Weights of a small transformer language model: no biases in attention or MLP.
MLP neurons of a small language model. Each row is named by its layer, matrix (up: input weights; down: output weights) and neuron, and shows model dimensions 32-159. Each number is 500 + 40 x the weight over its row's rms, rounded and kept within 0 to 999. Numbers have three digits each.
After each neuron's rows, "fires after" lists the tokens most often just before its 100 highest values on Wikipedia text that the model never trained on.

L5.up264:443426490488557423533514508506527481541448549510591472585476496488490562571535491514453517529452461413544485533454514511442444487461552505547527512429542491555475465516533513512492499538411488475421526431464558485624552461445474479503595504518441525522498444460514466521519522463486509539461478515483514562427492492564487498474531456510506483447560496487454506495550544517562475440522
L5.down264:579520502475523473483572487529505495512553509458445516461499468457456528456533502459416445505470484503476528557439485506472524501588499445414542532440497476522571466508503524516514479442493511516443499466502530517506421449568472400507463452498485532406514471506540509502490511510541509479475552533503433482578539413514516460418520502487496490480477507445531468489397499490515488435523
fires after: " (", " \"", "v", ".", "'", "("

L5.up1464:439526473535525535467439555433556427500530499530496452477516468479522516517531540512498476489461519503534517525515504474495552439543442473604518546447479508506569526505519544493497438516435504407503484585563523547477477484479560519497575496564511559478548498413464522487442565521531475558490467485458545524462496518451525511533429445503467543497487445594523519489459490449458511429527
L5.down1464:521484507483489506553545536556506446476482471535515549505490507467503490519376416467474444487569503452436563509497508485526443462534476562544510560500514479551454407449520443451556610482560520426516528523444480539475443524564474474484445442500461507474424494506489508505441528421488500419571513503446485493506488510471504575442569459518526563511459472483507486453537415473498494479528
fires after: " G", "G", " h", " C", " B"

L5.up690:467510516496430504414545501412429473538463560535484512494458482470476522536551482595492487495547474519434450549434502537455567526480482555549522552472514524555483523498488596455471466551501548524543484474465499576549539506535474484448568457444565579516494516500484438447542484507583464516489531523504447515521559406519487450481504489483447524497516422546466512485507536507513464457423
L5.down690:531434521475493518552470503535423510489525477517435454482477531485462491527427521483565515460453518542480521541460621529570496527484499448500536505614446466467569518449479553485506504483531443453530489514536521501442508481476506465439464510548474512453554452513429471471590490474609557402492510483521518490518605562497467472605558465475526580527538482487520464525507492502506567486398
fires after: " p", " f", " C", " G", " P", " ch"

L5.up194:475449484559502414496459452507518518562490524449498510497559504499588498502578521547513507480521489454537494484469471479479532508498537523554495464502537459512596476528544509558458539477451533483495567493533504471525577511487480499474534500489589544442490513487406507470475483470464550528532507499468476482468487522503507442497491512502479512442474575504480548558505517520600468496547
L5.down194:513421473445542512592524507476520464462543421544468468515518516438510437434445541502533535481422587505533507556601539473548531562536458434577489542517500524459483484459523478501475494499525541481547469488479476432443502483501572456500477526479469536538546547566505530541450470499404467588420489510537542503508491434446449424501501553460494523601448583437494485416500539445506538470521
fires after: " Ra", "ra", "ri", "bor", "r"

L5.up1373:438496428526537473470548494466627472533477573501491453536507549426524549451498552472484526450511434511544463528419471589515499434475474529571472456446474473490500489503410554531462486523503527500518535466503585476563558543497501520539577490576447509486545483516556529449462553464474431479458495492467468547490557485512473497433511506492532527556552550518503494514500506549472494476551
L5.down1373:514541502519474446540512446515503541560458526476547450491572483435556495501521515497555435453534526554509567512520466518480493603479457453521434518478541529455508480520502546519468480459422521513415474491520482525511553523519518511475494462494395485503557455508476468503485551488514496549411517518433507561555465494506537513426492484547512449564586401503510505496460456488503512564408
fires after: " re", " ", "-", " (", " dis", "o"

L5.up103:472438477514519465472477432527474516502444526526519475503572512514552523477546519508396509448456522461455482445496492470555507540460455478481507535520461459458595455481595544508452531494491509493535501464507536584487496514473478487480478534505496615480495514498490472563526501610495510471512430540517561485500539444456474435516421469441520495428524569554583544508543518536511493543585
L5.down103:529570508457448427510589497526480544574485501491438552546447519506483474439481460546508579482539495533510413473486500436533493457508491445510478552518505472498569504488538479520472594521533504459492462490508442531466474499449539502516491504526492500535495496466487466519498468564527524442452508515469526458491447456382489506508482489463505478492373479543487533474442471394444538482495
fires after: " ", "-", "S", " 4", " 0", "way"

L5.up125:463532485485460446460539565516496562410440509499506535561527473504512587544520572524441499443465452467437425504434490553484542461496454528506445476447461515491584455524480481496509411527567519519508447478554506496536520489482499509526495472490549473532570498499515486441510539525486534466414476469537468464470445457511482501517506543505460522510569520505504554455528539456458558405471
L5.down125:609470417531535509424407469447459505466530490525507418483508533504530491450549545533499457490469454456474511488474509430511578469496493555497505490482509475501539477428472626546528485501441531496467457497448457469538496453464505541532463489537513531502513543460542515535521519533485520575528527489574468505468504518554551488444462543520509459461482494561489475468522516575519529538510
fires after: " p", " dis", " f", " imp", "ab"

L5.up1478:447432464533446557492513464431475512491483516458549392495528509486464478464520443497482505481495530479508515529433468480468482513499519517502496444503496503509528582541481453542506466520493516506529562527517485486508532573564425476508476503511507494459471523465504444493493551470506526432531465477534470489483545505418432450470503437453518502516517472517493556474514484521517582550520
L5.down1478:509478476478469565553480482545583495532535518469490521457442518485534499450472511490494539550430536439519477400553507481546523493520428484447565502506496551546520448512480510431514526469492495500501452514557490532547521517547511505528484473559527545577501568578480463514457525455520552579489459443477438521452484540537522533486497509562514462459463448507517489474491476453448515487405
fires after: " ", " Un", " E", "f", "lic", "in"

L5.up1339:532506547560587465493486486506534510507523473542557545534487565450507517450502488512531420438438471500493529450560496550536526505489440475483541523544561407555502498503471497478536529517572542474519485470456499466517500459444476572537555435585529501498539518479448531430526554478532488407589506538501514553504531490461502479492495410493576503394591513519500492569554456462455485479614
L5.down1339:516458572546429514486528481492520490493542526494554407442533475498475535570452555520454476482603505487513511486536437512475490471533503560554476542513484483457524505581487443496459520494471528538501518441492468553519519422494454508545487501509514499561437505508514516510472449548563509490454453474465516454496438516593519481498551480474441551534450433465529483529535594459561500477523
fires after: " ", "-", " We", " w", "tt", " f"

L5.up181:429451479453538501483489476439481474492492521551503447478506538482562510450611463531512461439458529459544540472532473515494572466460512489472504503482527544530443502441495484529469511439447453485448536487502431528556577502514524501445517454498459480475520425463470468457496552462511575527449527478677533404490489541519554533472503536552514466445536582498530527470492527476543496531513
L5.down181:508478531485448503531414506486428594528493529502547517503540457516473498467575511536469506505497477558500485491490448497490463515504499442502570539526523550481565487467535537508541547559501456410532458489507425489402502505534498489476478511514577465545557476438532417517494505616514483462470445467517587517464458469484508506490568485497553524503478497565564497504547529496521511535503
fires after: ".", " b", "tor", "s", " New", " "

L5.up21:523446496498528440502563434388456455449512504503518437488551428558451469545459438468493463432437484430483480447504485419497502510471526492509479503558585455565579459515579465505500461489435506459418491510575521494549465478464465491524573431543499525501464457523472565501514541457465485542518509546546589511519501496481536503536449445560492400481538458500515489508510531490511553467500
L5.down21:486526465542556454504506530547519494526479443500466511451519544498458472552540560512519459491517482457498555466487438517482556483513484498478511534514576487478485381471557620513522500497494512481504538536444504490511432474594499499486460525510483600516516479476553454472527521532473486487512493493509429514491502548483515553448501506500560506429559531467576484495496505508457403494466
fires after: " (", " ", "["

L5.up1275:512540466540520427516598596439512463458480583519479506556570493498517518544486465524454459464456527489466426497488509500528501459535463501554528478524492554492547530522551515474482472481529498481526451447524544514520444440527488480529502496488501484433478504540517464511516562516496499477461456442478465486479527494518451426462423498548465459539500475505507570421509473583503565510545
L5.down1275:485459540528474495413498515499478594523519513500491542469471519493496557536508461518517525457526516556463516446521445490509496512463456550490540506483475536517572445404523493537445486480472463463539482495576512516389548490406582500569504474490564538446504539484493526561527513474463468447434463491444512481438517501465436462498600449513505500511472507472539525504483491510443523478498
fires after: "s", " un", " dis", "un", "-"

L5.up922:485471500427606526450537470520501524574544485486489463473531475469485557510474469489509451525391499516548519470467479483441464499470419500617576512443534442518510429517521527493480479512517495438557526578425544489473470501491518507543535466560426527502525539440509499507495491510498518497459486469620504529506607476463534505542460483463521507530497487574481537479483512511535485505561
L5.down922:448521519465498591436512442555559515504404537504460469471537551432515520469488558553501539436507515449490538455425463492507467562471467486503508559573506486478479501487485519526457426519553500530506456556506486479509493578446567565497559515548482554497578500566486463552515506442519448455557460512464477515416531591543492503560519473435505566476445526490528467486508455512467463454518
fires after: " ", " E", " 5", " 6"

L5.up819:456470446423606455469511527546555510533448514476468498520587518497571524541497442495422563542502493456483540448533450492535544532509448499483530554452491454500482480486499612523527449533507503525498475495415520470492486447488508534532575510494464579516501460541533439465416559507459465550518484459512456525484619455490484495466448534523556531533521517467499511533476507512541535496449
L5.down819:461437441452439493525469433521471515470461488543437507555493506499484540536443479517534556572423479500533513483510501477372461543499516452478442424511429494516511525521545471462479491437482509482416532541487458523523522555569572518457486535522545483470488584499450493576511439462528462415508515474471505502512508539488484527472455460520507486429523458535549443473512457491416395493549
fires after: "y", "it", "st", "er", "ur"

L5.up389:428451452461485444433562515403469491506474514584471519480500489498516545571466535548493515494516526453483477516472495516589437512488514516483516559575507472492543403448545557522559426527536546489477559422506480494589559491422470490546478495564469588543511521468467535531525559480518514510484468455488513443504506466505484448533491483485523473442452567566495546549485513435535575450458
L5.down389:480538530524537493490482457502474505508464514486523536497566535550525453472526526560487509513468487429472488523500488482465505467504528505521433460546564490446497451509525484463503508498508395491481423565456546487503493574597527556537539543490509491505456496509449547619496532578466498519472471478511537462477512467461579519497454491450483394529535507550457463527448493460489468553490
fires after: "s", " S", "n", "ra", " Ra"